Weights of a small transformer language model.
Training: 357M tokens, 10892 steps.
MLP neurons of a small language model. Each row is named by its layer, matrix (gate and up: input weights) and neuron, and shows model dimensions 0-191. Each number is 128 + 32 x the weight over its row's rms, rounded and kept within 0 to 255. Numbers have three digits each. A neuron's up and down rows have the sign that makes its largest values positive.
Before each neuron's rows, "fires in" lists the words (lower case) most often at its 100 highest values on Wikipedia text that the model never trained on.

fires in: "and"
L2.gate7:127135143165107142151135171125087135065121126125063147126134136098099148184137141114172171093135114116162124146114128115127088124181133129103157127140053087097098123159162044166083152185119126150103079175159076116153068155138152075162069154099109155125164169113091126165112134127117149070092077107152192126190121084105157103160101110144148130124132100085167171159089075153115158087098131115131112172134126187123046098175178139115061135133169115149162125163170152152139123108151137105137162121186077108131062126138137176166126102135133102108091125107165165121167071095135192091
L2.up7:168103169150210154110102159136164129132151123156136146099102063138097100133170084063116102077107120193138131140101093133139090171171126168134109134173101151112149161132172006128162165107115140102103116146139137187125159150140161092096095213146122067124133143187085119101132117131132149130127103084087093124160123121168093158103143127172109086120132114145161141064171094076124089137095120179178226194136132141103145111142114170138137136108126134124137063121150080109128067110150084096159165108128135137152093132161148160122134131123087127125105155124161109185048134089150131126

fires in: "to"
L7.gate194:143209068122135111096074120128108132128183136141080125147122087196143125178182113157152169142155121105098098124105175124146128126086199112114127141111114184137180141193150114113152148127129130139152168138137116117190094119114136064132128176110089170068123100087100090113111073112113159121082113133092101122117166149112111094127151098133198155102133145110072128094085153170106186153078127139115165155108153075058121069138155141113169110103107153069173119159144131156118105146103131159111093205166162133075098117063134065159123182103155113081124121181094128105158169126146139184
L7.up194:132102129058120150141132099125165138118117164118139117172114137120119129105108119141109082157090122060148093076141102107126115052086110154156145164107146144105127128148131137102106154151119129156147077131138149121156134119119069129070163170137139138098088149118161135090150141110115114153127156143128164145140114103146063122162144093107164105141131135127071135108197110164181094119110165138111107143152116177113147221128163157097089189139169151105191122070148056168148121108159090149165106072127192082228094135104164172127054100133133184114120140148203151122177058114112134211

fires in: "at", "near"
L3.gate119:096126125163104155128124154060135090157157131112130086140124129145171146094091132169144160125159121140210097129158148134112130137144086144130157128120149134200085138182135212077143104153100168115154071080125095159125172155055050124127140087138163143166117135115127142135150090110023149160122110131171101079096149096160121118136141111094185157111089137168160158066158121094103175154087061152190098109137141134093112112091054128111091128109147100123157083102119123108112148176171104155128121138134089181123154149092125189135115203088118120181171156093188142105133135113121121162
L3.up119:090169140071172140124089215080090127168158083144109109157125089108146117157171100126164108143092166109128131094097165135109056103121068136113135172107121126124090138135122153128127099118122085081133139094081126123088208114132088185113159155090102113144154116192165131148144062156134091140103136158118095074125165172199169164131062084111094114109116136162181173100176133126126140125125160099096180143165170128125118152191110141161118144150186148116157095095129131109092088151099139128104081180096146170120147215101153137075096126073143124134102096107181177109083118104134149163

fires in: "an"
L5.gate237:135143086161175089199170122084177152131133150103122084120185080145122096132147141132115198114137172118097162160139093129111195155149102104124133071163153112172093129165134146089110078138183140158112100102127150162114111144203130141126093136129136158122070158100124165090113129162203130097174152148103132128128099160164143089126143136081077144121105165081087125167124139145081196123141074138168182068164101143119084118143137090093132142138059115092158105134105128149165156111203072167152119169133102093142139097114134124114131082071083163089200148115100101076060095134143149147
L5.up237:148140097135104142139136174099124158138138114099125126113166120109153137152111163154145126135139119074125150146142110095065139102130157138136163153110113091088147122142148112139136093169113172046135103207136156141125132177165123210121101122165164101099109083132070157143165073109086120097129110098147109102175114105162155070155099104100196045134112123164146137147125139181129112070113087174170114145125088153115102124172151119092128110121161104102115224106087125091103136102135104078145094122095154139065191130145122093131111151149112071200119119214237177132100105115132139166

fires in: "at"
L2.gate74:094118156130099131142086088121160129191142103141100150137100159130119171175113123189134083166187167093177116173117122147147141145103107124101126083163135162171146153117101168132079127133152103173151137166103091155128111175063099170151130076183124160146114163137157130088111147114135112061108165141143113124090125120176181162120093131082207117127106135111103205119165164098109129117052108142115112102137104055078145129085163154063144154121116173142117130124087089120133148153118206143111095127129110037113158129056110092101108094131081149148107158098141103166168126220144142102
L2.up74:168081123137078163148116098162113130155151125119054129182137146120135173111124120172136161122112136125122093151136073177183073068063118132098123102104122106136078126148145141162088137093112080183096132140088109144156155110153082119096116108141181120129090120109216165116076109134176068067103127149173138084112084140135066152101046124107096103093151147146142092163134128194147115207137178135145116171085102111095108119116092123139132104166155170151088117086153149092179153124126135182110100119139095159173160142106137091102178122133070099170101162094140173160125153134077092173

fires in: "is"
L3.gate82:147182166137136122100049097111111154111148091175145168145110119153108149140128119129093133123136137134155103171153151138112164173168150132105080155198152120160115176145154113188133079092108087142089117119114116115094106183070145083098119155152100185115153169096107123081152081159109092131134176126084086136159155161153144216146065161163126068148070115127124153116098130099114128113092127111150122138108129204121107138129172078098101182111153111092187178142138107146129102141048144093131111114128110136093150044154121084117109166135106199136062117176166104103070122095117186119
L3.up82:137132180105078071079094147123139087138138134136112162078116112084161217110123121121115137111163087094086033131105093157098131090081118150107097143165168108078072182145132161161130123146135144095127128111117084114159127162152171154103154139214120092077108137047132133111158138132140108109103107112143151098167150101155180147101197144117173183171143152090172155095073117118136155116142125119172136183128159149111137122095153107110115148187142138094152125155144184072175119112138156125168131093113143198125132111055116131133160069087120080110111106130144162112079165064158167123

fires in: "several", "some", "many", "numerous", "of"
L6.gate362:155192122028090177155152098124135139136098156107141092077112108173109161113120158135095120130110150165111148055198107130112136136076133099079121122161107106117180177137120088108141110145086154078156114137104140092070138079168135071140115075113128174163153160150121126142124181135200124137128144104134099181152074136122109126161112114158049150139184176107115151091092100105110159131138159154131173148147115196122077073118148110178112093090142138091157120121132168164132131098138183177180123080160127110109125041179120160193165103159096084110109108094129119127139163167121127131
L6.up362:116202134139088155137102134086135133111073119129120216117127113118106149156107099183037084165144117168124122096147128123142144195136171131102096081077108120168077140143155147155102077151172123129135154134139151139085112097198091118101102147152124134076113155129117110155132151099134137116093148122164193159120092051153133157165102124164143192098039138102099101124126133140145081141115121101171110173137148119159161144106130139207117073101140140167123133152133135120091119108089118180110110135136103138130159145114201203149170152142072064159109049107081124145097121123126052136

fires in: "is", "from", "also", "are", "include"
L10.gate232:153188131101153077102097149111163151123138133146154133172181083129137150201108143133092080203164185099100129126134177136172130174125116095155159096154148105098115126087141141090143082118121128063121119135132143072103117129130098160119115155190137141099190137118106148138116121155190116161081132154128140089125135161150138077157096106222082180099107124123141141167080106148115133104133146143223147138133129153086145109146108107081095127056144111071153099064154184102148090099078120139116092138143114173134049129109199129172159076140045110134098107153133110144145114116168151119
L10.up232:137128211159176126120149109119166118080143122161106099131101156083084194128181105182154134102142086162138060120154183111088149149129126105084118122136114118118115108097093118107119133171141113110189152118113093164078169139075155128148149168188087055108146140205100160141135160080137101116102199156110069153152096122139142102108162153126110149116102132084112065159097125112195192137101104133110086132122189160113153108152131141112199110127161178102110098176147126146062093147144098158106158119103186105132132136117145106106116119091098143148149071079151067099098083128100172179

fires in: "season", "cup", "match", "championship", "race", "game"
L6.gate41:132103126107092083121116099090151070140111151136053116102115175104116121116135132096182115111129105164092139062110152150078135159051110156131103150109094155140114158153103105130127094089067178169184104115158122129135116123165182159120070092114110214148156053147098134170143176121129116207156116182113116057095110133087065132136124177092139141121137140138091160102110141151104107168144132107164059137174139146157126122109149142141147108218106132185137174105110077119122132107161110168205107141109121128068086164152141148158117114118110169158202095127118139167127153125186114137
L6.up41:144159115129190076147148165141089135125076086137136172094075084116099120120155147126127086137070114136130135080142177092181121162064150094131118123082102154177137097136102121132097105168134155077165083167073112221130123097118104127119063129143135125178110156117123094168137145169156109108081117141142134178156145066160066119048103107133163123152152108129139113175156092089082157105112126151114151118105116068171181141096156137094073175144147141105205088108159132120181108144126107112138208159120149173140121082150087142143123163163193129147113054144124084115139125121173118102

fires in: "to", "t"
L2.gate332:067165167118144133101137100093152082069164125149131170107075116162132135123083149137150143068138105168153105145167085180160162124112101119133116091108093194110151150187115060083126103121168074125141104150138167155086158104130202135142112147084118137176097132137113178073199148136097085150079178123098132161064058139108140165122121139156154159088107138075131134132166149116167152077157154176114130130148113102170208130161124167073142103130102106111161132142132095191160121093112084090132107087156148097147154133151143133201100157088167143138074151155134120146085083081130148103
L2.up332:024183166095071137089073113100146155137144114134050146136104136104173099166134097121138140106146132169117145135126114139163147137125098166092104126111082126157117098155173109138157118141172057092079090197127123112151121115116110130120126087050044108097113097108140085187103118158119169082144174116099158137142168098059157171080092094144147151163154098132119131164127141122157115179065120129131113180190112130157138157163113165118134098084098120096174161154115110150144095135145082144152146114142091164076202143149169096157164168143131101160110175131083153193094131112168118136

fires in: "american", "place", "beach"
L2.gate459:129134216091131190128132143144118131146136148127068093058106134155107091137190128159114168158160105099187168051104126165123144117101078085185172117101109074161135102129138076150125178182132080090103128157116121104115096162169151186155074143139189158118095151113086158061131149105161125184122147135119101250109108124091191174167113099150141120135081115113125090141125109154080126122091107180165132089165135133141118149097127085121182088090128082093129142163163146183160154074158105134149161145171151124136149103152122102099120132157107118127087148104132096109102130147118103114
L2.up459:117149101165165191134128151120135117151161148116114140092068123139101044164125110074087140174092141126109144075125139109111104064155116154163079112102149157147119128103131135118130130092104130141176092085144130112123121151190124118143185126100147096168102156062142145123168168174100062153120165181110108103145208126126113145154086045122213097130154105122122145121105140110141110134096119087064176114118189130208142162157149112139163088151145086166125144142104118072148122118101173162125096180130072134093105073119095116084115115136090137104140068086122120168161140060195141099

fires in: "from", "the", "to", "its"
L2.gate15:160114146215136134070153220085120122179100092149097169102128113125148119118095091111204164114139087178166110149102079143094162182123116184103121127085150079088140161110042102134138106146173070203113148119160136178082172103083102134156140114119164150119140091112116151163204106120066135124123180143128137157103061140120121095153082166121072138139094139107109097131135121136146124127151088138126150223123153100161131112130150084112132117136123142132136060169129072141145106169095102148156131123113106144129145153110180069063132156120117191136115150126110123139100152111185112118
L2.up15:104155132119196120092077121113104102104196085155070109110193079149138070110119134198127168112129126140147083076102079148140116086188132124127174193153165130118064110163135063137108126181170142146107129125147120169089133186135164138121091137049142164127106122125197113153151130094145163153156129160099101159108065118115180131148096171142134177119134080138147128180068108060112131122157136177072145137083096150140114152132125106139166151109173128100154162123176139094150095160098101129083207112078095179124149153071100084111117146137138164109101170148138102098109121120114114115

fires in: "to", "not", "also", "would"
L2.gate341:176082163116109168137083093131123078141146047108122081158121141084055153123126084110155132140130175158174144109109114151156073144096123167165117115115154135156100075180173133092152078051110087163104154084129145133116166110099150134098123135164136110110093130167110148087176135125100148158140124142103155161133088115100051140130136145215107243098108179145119090130112147128145124112139127177142102129146119126172113101124092139084225121172126140093103145125097082171164179122186124197096147177117134136100173098127155075136141112117130087114121079151085155106121157116133161101
L2.up341:140116161118128151152124111150171116048146100136120151123101165136137126184141141111045130181130076149191137164123053098139149097112094107112166084106122165117129158118130158118060147143109101071140142112156143126096161103143115122208076095141151161188110176126067171159181167112159158096161152121074126110105107166134107161098182106105152081102126182118193137079097106081159169166119112152105111101120127138147122129122086061097184175162119191155192156171111134090159130148145111136148125091100100122144141123103095063185111108128090125139159150169123049100097109132109122165

fires in: "rochdale", "jason", "rutger", "sr", "deepest", "similar"
L4.gate473:180138101093119125123141134087093142115101136115170130109179119150113133098133210153113139123097195136108100101214164089147085111125108027173125104117191091154189188154133131137120093126159146065143126148112140124100128079146107169110160075117138125180110119117117123097124140203142129125145150129175104142099105141151112085142173156099120126117067143153158161209135118083072119091153104093133132123155162070118140188095177086137124126067135124098146114129134136131110079126137094102177132125139172134125149108121121084109150150136080064135118161112164026181069136085173124134
L4.up473:185122116106155166111095124197161160122081162145166134077104109174082088173167093132143098130139151169135100162212094142086168108148138120147128068141131113091194106140173111158072178102115153111131116175147140222116136152103069161092156067066035094142131138130097153142094133067107166116159130102150136175155117100112085132092133115160141174164124134096095193129141141107075119137149094184158124128141144075122129168107089087103160161124102127133109179135175096121123134111148107125128116124082110097143182165140128084137148135117081079125177147112117122196137097104133171164

fires in: "the", "a"
L2.gate166:184127203150092137151133129116146099144149141142077152109085143103175133132168142162217155100162135202083091143213112131114131113144066147148145158105100141171130102134144163160177109122147046188116084075140141131128163110087121094124107096180163121090169131095116103160140220131150141147098165143164191105137109081149123115123075104188152157193123153141099108149126111123105165110145126130123092122126110155112102127058127096095139145089187145107076098100122134131113160101088148194106150116130111152083179096075109065120062110153116117179140161085133153103125114145133130103
L2.up166:118142133115094120129110096127123196162141125121159079106158195117134128130179146138103144183126173098172115095102140110166179163144129137133113109130100090114120181005135172160112168085118109100173089154146135109167092100185103094138112105118111100100137155075133121123126137130098164153127111133155119161075124108175093087119141118140124185141123181142141099153148164092135123140098079150151136092098184088131139108157113109035145096087162050129138087137195165081096177156161083102150114154216165185106143138095126148122100169183117143158138168149090133095129151101178086145

fires in: "from", "oak"
L4.gate201:173160144176132176094095120088159154119139117125111062117088123084168155092151099108215167154137139085184130056080110100123159165143151095143099110120174076112143120147162134124129122147149097133126178145094144157136192145132064123062138129068147145097117181081065172172107083103192103123098189123167075144085111161155100059126151117089057119143087138100133188126141174096104190127110104127124157119135156173091153094112132112113133129164137137143121129129149121155100135181141163103125124171142154155116161158167188102165096108124151131134147054076090130143117136067116115104
L4.up201:128100179142151152137103123079101124117141052044119143169159089181183132164102130110203132150152143087128106087137089067100098110159107106098148138172137114169067097189121196124170111106127204096199092131097173160060116138092126162128133205171151109146106131183116127142157094166155124128157185163163113088130123119156121142111137200110100087110107105091097117093171167116075134122098108141079155092149161125104117118118149126072139176122139166138140117073149131136109108151110179155139137160109088134131162105107166158111085095073122118117070149100161066153121113114110101135

fires in: "by", "to"
L3.gate41:140128134077173147094130149126114139136109073083120130133171104213117126096133099149109203118074059160164122167041157076129139165125119156121176133102184108109129172145123109094151071106168165133139104091140122136121112071114080094138195153132093129095112125082105107135205139105138127134167127156107151148066118104191118119119128109127101174099127103100109167184130133131099101078079152167168122128088140107146127096163153132062124137131085193144126124103137068152158103132152086144172091162173153164183173165147145094070112174118165088138136094172171131147113158138146151192
L3.up41:123087120101120155132147103098124112114175152115032103132113122138121108115124132089110134099134158085120165064058126136121162120097116154196118215033112181157176090112150147132083137116173105074162139129142106141129133141121117132112094113156142153111114088089158116122080130114170146076140105159180140116172130162103132156158158163115113062217108091156054175125122162161170111137187151157123124100104216093107087062111101148134103086116176174157142095110147175153101126113151170140135111173157134142154112135126147097134143163152134128098187169123075150129115143102054115149

fires in: "her", "him"
L2.gate16:194136175138083122124119142193121094098127108072114172090131158066159150099147159207136100153115131122120128163204107108095091122125105146144077085105106112112181093117164158162096099089134085173110172085105138130200191160188118080125131091092211191099110162127110124163130151111176097161067123125123113156154135144133129140128075067060119104080092140091106130170123198108134193116166097167165108132129098180148080144110115122101131129121138156097119145127145103108100116119112065171138167124126169121112142113152191151134168144165076115159153131094114181115126107160116135115
L2.up16:090084208087075134147132116167114170111194124082160117098107155148095133125068149128177148100131127120153128129165100146145136149125112133155158089050081105086144168152127101111098132134160080183128127092142121164139128100179150126121115087101158081087098068118082196198170122117164158168108084185151100132135145132128155075109104111088106164111152208102084140134166122102134120091100100155101148113179106068168128102058129115111189132161112105128143177152126092115096135056187172111096113153179170190095131078111115131142156147126103152141119112103131114134122100110205128121

fires in: "an", "a"
L2.gate281:099132114098210145135130082133135088134126146095130085098206100109150110179136140103147111063166122141180185158134108175055170085152105159152164132152080135156159129104120060154190121135131112084078139079150152158124106141223073145113120133112148152108081086110097110135154181133197129126106111148108098138155106209124162145111175093107146133116164149151158078127094095144086170145129072120121128118149158122107078080115123165083150062121077130104147070138159082104106152096133094158195103122108133171134097143158150100099164196133112123144188146135133134132119098156116102105
L2.up281:118139156112160165143194065124163143107098160165171114133134130100119129078119039151131118150114129144105171119156182058091127168128110180114127118138122178152139137064090134060126080130074139174124100086073121142097214174136096176103165190081105093167168167089096136107143110163132139117157158135087111141091107128144163147153081100160099162129136144133143141137096177146132099114171168087099094065144177111117119122097134125113122136075143117143088119120103116110199094171138076119156124190096151128107124111116094061122151102157147095141187152119111121040136097142146183158

fires in: "him", "from", "her", "into", "his"
L2.gate272:158163134149106141141101188200124107130144144145122096125104148084086140126133118175123168141116177173088112155149141096106155134078196121103171122062073130145092075178130161126125114150152089111131064107145147088147161157129109182151103137143141162106112154110148137094109114114182130142122179116223157132167114115135117189131101143116086120045100099113132085148128119142091143128170156163141083170176132119100103096184138075190109045168100136115108109164080075155127112075096123161146124142089077141144093141115096179144117166159139162123096142158130201085156136071111064129
L2.up272:142120158174110109084168110071111166141143171104144066123125085147153118108160121188129091022200121137166166084141086066086125133071135141176097097101115119178090118170135069134085044140123133174100111150179136098116189141150093121103123126117113154151108078187200140164174143137119079146170098182135090163175178183100168098159141136076111154125126167106126182171130083091140185118124118123149093109187135144111103099106129163140130099118128130140174094111146147119143131107147157120089127119122144109102123130115200143135174109150125127076093110149143175090136119088109121095

fires in: "many", "most", "several", "some", "of"
L4.gate385:136114115141178151176166104137088170160097163203140066116075146099098089162142198159082109127088097084156159091159092133066146160116200093075088157122136127205123143125128107126181147146106124110127147134109099167135177135150145131117124054154136180161094064154145162113089140140117149089101138124156127181115091049101124086099118067137073183174122131112071076103153125110133135149157137168084174099081073154144137135130163080135137123147079126128133126098117143094095164106200145121123151155118151127107123105137125130105149079189140177104151156121119103186095137095093099129
L4.up385:176190081146155160092157156089147150181104105079078149102135134126177133128105135159137120150114081202096109161146133105086092143115175147152098111189130115128120149095148154088110141082166120093187169092127164155110130079093151149058125146039111145147139197063112104174117154147182188131106147118094145097133080164110117162119105102152086108113135125117084150146146162089116097187170095105164171115092127137114161169106116119147125129103166133108117144191102170084116178087123154113158011110101148110101130113129201137138160096118101074144151072131119158123130112117128124099

fires in: "not", "to", "and"
L12.gate35:165145054068113166090171117148103117109199120109128151081167109165143202164164142064154092155081204141111100070103088125161094126121133128124115058137124166170154117120162166118054120157077140144108095097142122078195093110108107105115146133137107154062089092092179090086138126147137154144069153097159103145121109201143083099138199141111122144183130117124108121119054098154120140149080183177150117137131147095103151121067090126119158092122135121126155127096189154154138119116152101142079139149165168132170086133094104072143107126117141147149149171101107138126166128110161134154
L12.up35:210116141113141169130194180169154072114139105146076144155149155107070162177108121100103112138088116154147127102115160130139100179103141148107119068166099206123155107190164166129119129158123120093146133096166171099136151136125116099237135123188105149124152133129126136086122092106137089097115131134128106131079086087203076176167132136094132125137146097169133092103124145175095067106092163160090141182112128100173147133163075191113159127073085116179162069139146136109152135124140128093136150096103129115153074108100133153162132084148106115125086103119119138163079212126118182133

fires in: "at", "by", "to", "until"
L6.gate110:163151149138165165169072134113144125163151096137147123079120100101143126148132087128119092110150174110113136087164174163080145098136052169122106121159132173130123073169106108146103137152110135126123140110134158109129121104104089087091126155149142185181182146138162159079114087174154154178165105138099174098140119050130168148143145118094176099156147162141090147088108159103100162126079087151150162111109158071064203127120120166097164157114141128173184056075142114112106067166073133198155074117140156086113135109080133081120136105115139088177150165109163160094200100175111130126
L6.up110:073163114168120154116083108077106083129120129157145132157150148116182114094163101110141123128106109128126130135126158155076117127126108158160045200115154123116174129145119151189134091163123089135197092129149088107165206133118098179115148116151160109100119185120146127190160132118042206130129115175141083125112130097165080077202088135083163113128188107120091145135155106140171158111084110132095110108112124158153079059089120164135125166086134170162157157158121141149142124152131128149143081180102154129104100162047113126098156156132135097066095145135087175102093139134077178145

fires in: "of", "several", "three", "four", "eight"
L4.gate83:153160150141111148156063157095130149166082162167130138139085116119083144143080148167055116087114156150115130132156064131181185161122158133127097106154079208190123159135122171079165163121089137077152099125141129136082201161132177127096132140099087163164117101057081142149187119159101083091073183144148142125107075115133160092154144107185115111179097186114077126114137101096094152172171143139108178128134154088100143107103159075111119127141059101158113155158117125104157085133077111120158106180150140123131147125107096139139114110142184128168079094128090110180137146134082107158
L4.up83:148147105178108158148148163084164159157136126086117160100083128205137159120149167135099116155155126109090106133111125095091147114110122062134156059107087090176164191129108162106110109082083093146106082098063124105109115145118084123121163113120095111131080103154129123131131192164148146109125177134091130212080135143153125142122097067164045148130087138158092159099141190129155154090150108125148145155126129116053173078145122115131159134144158126095175050111144101127113143143138171189195101180116154098085121127106157155130132118124083164141092083082116097219120152159159141139

fires in: "of", "various", "country", "population", "dst"
L3.gate109:100147091104176110113117142097176191161129126122123116172106139174142144176099111138136127094150140155115122116111117107135116112134082074148125157092070132171150134017127139116163093134161132098161133141205139110076141131074132148118092129146135157068134121141096128151113169132101104139159169171123146137147169142157136072091126067180115136144085126112118198135145090077157141060141137130128085154088131124146148135149139109098122105132156191093145053101133072174105062095115176145161143157091099074184111234108185074123073142131091164143093154165136099136133122142102082094
L3.up109:177159214135127138151113164114189144138134168066108141175112187082142112135060142131140091198099123152067204124132089085125161147101118114178110051101107107134125109095154128146131147116121167092183123083104204120122117091152085128149140106104120155139152156099151109100161085128130103107078184089105168160155146062165126133151121127126082158076095119167096143166103117043116104112185119115080166139116130126145134084101145143128125139179131145174116090125116142166068118076107182118160141151171100086126162107179180176115122129135118101141137123111128100138055130118191126145

fires in: "season", "cup", "championships", "league", "awards", "party"
L4.gate42:120135112139087053110115122124133169154088132108105095115153098144204086119199115088111093114130125184144156137092095152121097116079134085115132180112112187152146093150108094150117131156087175160136148153164122121129157094096116074150107116102145139097151117139083182138061169166101163121047165122097116124205125125151095119084107081099146141196238157175061130068140090126131109143115140162097108126114144129101172170123105102126165105164130161190166103100136130197122144137116107118133137134171181119176120145109147089125114109142109099138098116092186105184136120136158111053
L4.up42:149125158185123109090093098181125089134075072135054153117120156104100146109072151115123135139085149112106131135106114169118132118118165167144093193088095090151114096048108158132053156179186126066123137179109192178102107180132151141205109148135149143067127139143150147164111189097118128128156125161100100153166150153112144119196124139148171122122156156109126103093117120090129116133124112117125122137155075058162174151139153180117090117126038125141108086130168165181121085086139116141150141142156118095151156157132096116168093056204150156091170121163103138124124159150141120088

fires in: "to"
L2.gate447:125150147092154105116146089165206143143159106078115130127113082124104162133113124139114094139124129100190103117108137106138092147155119154201143154144066139140103139143137090125124098026140110151098122123133138179159053142126083113109126153094126195108071106080148069095141075126089138079125127143134122178157075142120172144140139176125157163119129152136094148102134160168113118121126151218127122123129097127151154157143121146065183135118101148090121133087095087094179116174183109125136146089105081175097158139124162054099156172069187060133128129113158107128130119235116157148
L2.up447:121222169119055163081132116123141144104156100088165164137148126177096138143102092102103153127122109097154063161119108015147104089146129156107188140093165143129135114082144138109084091089163115137171133120153089123126100102136094088129125072163078174084156180131150151133109103131160147005097163172139197165182146123171146125189151137111068101146146146146096204158125166125142102180122145112121125135100095124148106139169086104081129098172168128094162126173146086125156126130153130115126138077149138123158125145143161125103110177142112125145114120119119115122068118120151079171

fires in: "a", "announced", "to"
L12.gate195:131154132049101102185114174212166106118135104153187090040147076152112175120165084064159087063126220137140161135118086120145130158052140081088116135105133107124107086156113154126140128150094115110139105172122139139135149060157188124089120130116115164106103111153165123129102136139157094161076119130122131149143114179128106122115146123092114202090085170165166091155102145128147163132103144137106117145142133148175103099130131079105174085107118139151118107087118100188100119085069054130133128153106127108124124162147160124142116087065189145132151131147116200170191130130108150118
L12.up195:110112143204143098138066148084145110074131127099135129110165123101155132151134152161130131126044119125107109126133131114114167179086141135123161105159145124201079079136101168124126112115083150128079171142082125146144136156116104135135094121132146146106127074092127159156182138099114156159135097155189124185128094094155135120108092129113085173174058112124120135078129130119113168118123163161177128092171134155131125103075070119139165158100063064091107156136133140128171118150146138188155113150169205172147187172068147132119083148199172199173164147145081144091057109120143173144

fires in: "and"
L3.gate170:167157121092159123120101128097128150066113171137152117097122083141103141153126073113070091124125099196148152087076103161114138096145154082080145169218093161119148158093169148201141164099145155117138136111134166113161108132159099059157097143133111160065167072181132067092164103132140148131162081070151158118163146166156124133164119085078095146138162071121127182148123154157091177171110092168170172135126141145139152123147141175121167122115166094122115075145159117068111104136116114118137082104117080146158143102189134070169103084137101094147141095159114140166133073125056102118
L3.up170:131178175108123157144108165171079108164145144118119166111151108116134078156107077144180128114130172113103154125074163148187096117114073164144064134127109181077188137155133138174137114177116122089185130123165110145113208148084130110147168195153116047125055172152126175099153102151121180075124146105030185145076102084133108169099096137121139099131075083193142124161139090134126069125069076155120146120116161140162177107060130157139126112144137137102145113105149139097154047092134129124103140135102093125128135140119120100129115110108108153088164151137123138114116101073135140136

fires in: "a", "rochdale", "population"
L12.gate337:106177117173102150138173157134144142166097085119164109070135129141157135126127188098135168085151154162117129120123166131134136084139145105117155125134171160161164147143126165127138051096082130066153103105210086169057145084085145131085131126156171188156126135153118141111112118198140092123096095114117128082145130129155132127114107129146155121134125177114116103108091085187081114161057139068150131164126145178123127112080127052126084077117130146107156123124133135148131149134102146110200121095075128054088112109166164104140117084181117109081128107085169089176077179140218155102
L12.up337:176093080169110148165101109138136175102134112140199137120149150081085136091155227080168115102082148154110084093150080091127129172118189082153165109158190139120150112119098137096124093133130113090178122150149163129096129166144121175126122094108106149142089163109167099069156147106133116101087119122155103123145093068211171144101115161159126150147170142135126122144143112098110122175105064151127128111076077064125100097120132112134117135168175073152103113145082094121097114144151149189197068151128109165097184139156185146162074121075164090120160147150086101120136125065118136113

fires in: "an"
L2.gate254:200122094106191163128115161150094116166142155084127099148089162152142165096134117107199157165077125154116170127149176077048114123067121116148158112143156169088146113147103194102140088148145101074157123123136139162145114118101118071180107146123139125101072118123109164108160114116145099101071098193135179168129137161188173174102111109091195142082134191183147172128040181175085154117110106126169143155126092151122106135143137114168106090153130091101130091110124132123124128094198092136162076095108126134136168161124151095109102105146098093107160121081148122069092093121123141154
L2.up254:127157108130152215154102186163139109061087160144132072153175127130182156134059124119135123057157126153085173105107073110083161088129188100157125084071126105188113153136130130066155087128193141135185136121089143151142118179180119111120087161142155087119077129048096083139124167116108179158126085124142162122155110121163130138148154146150123125166105141172124141130121092122138086046149104115182155122135091077135120152149142155134098096085146138115146140123060101134186154105155133123116108137102179078201151082140139113144110183144122174145157141107105144061127130136125088109

fires in: "arg", "usa", "ita", "rus", "esp", "fra"
L3.gate295:091106083121136134142097167133067112141149117147083100078124101137138145103121125100098125065113173126127145117181152168081111156127132131128103136131124126162107160123125160081171196093056134120131133124183110157136162104147139153176120136110135128189153148146143106166144125090108134218105139122145112157164124123122177138097078126132159128138095165086147080165036077165128126108153168120184127193097161170096088126162061085103129152166135085066133153116121113160154114106119104155149095142145050134197204114105130142169143098150135112078069162053067188142132122144158135149
L3.up295:142080141040132105116098141162157111119136166142127111142130113117110100084198147155098167120159167094095163100136137107097112129047137175101132059111092148141204090106107138120104170108099136109094171086194153163132149152149160121132120136151115119166117138083137090149114060111124137177107101106193140170159137202125195048097157168113144181090120161169125113058111173114095099103096066092130104123175155131177095091097121096098170141141096175095110098120133190113179098056135092163120136181136099160122166156123153134105104128125126118167137159109130142085151099145127140147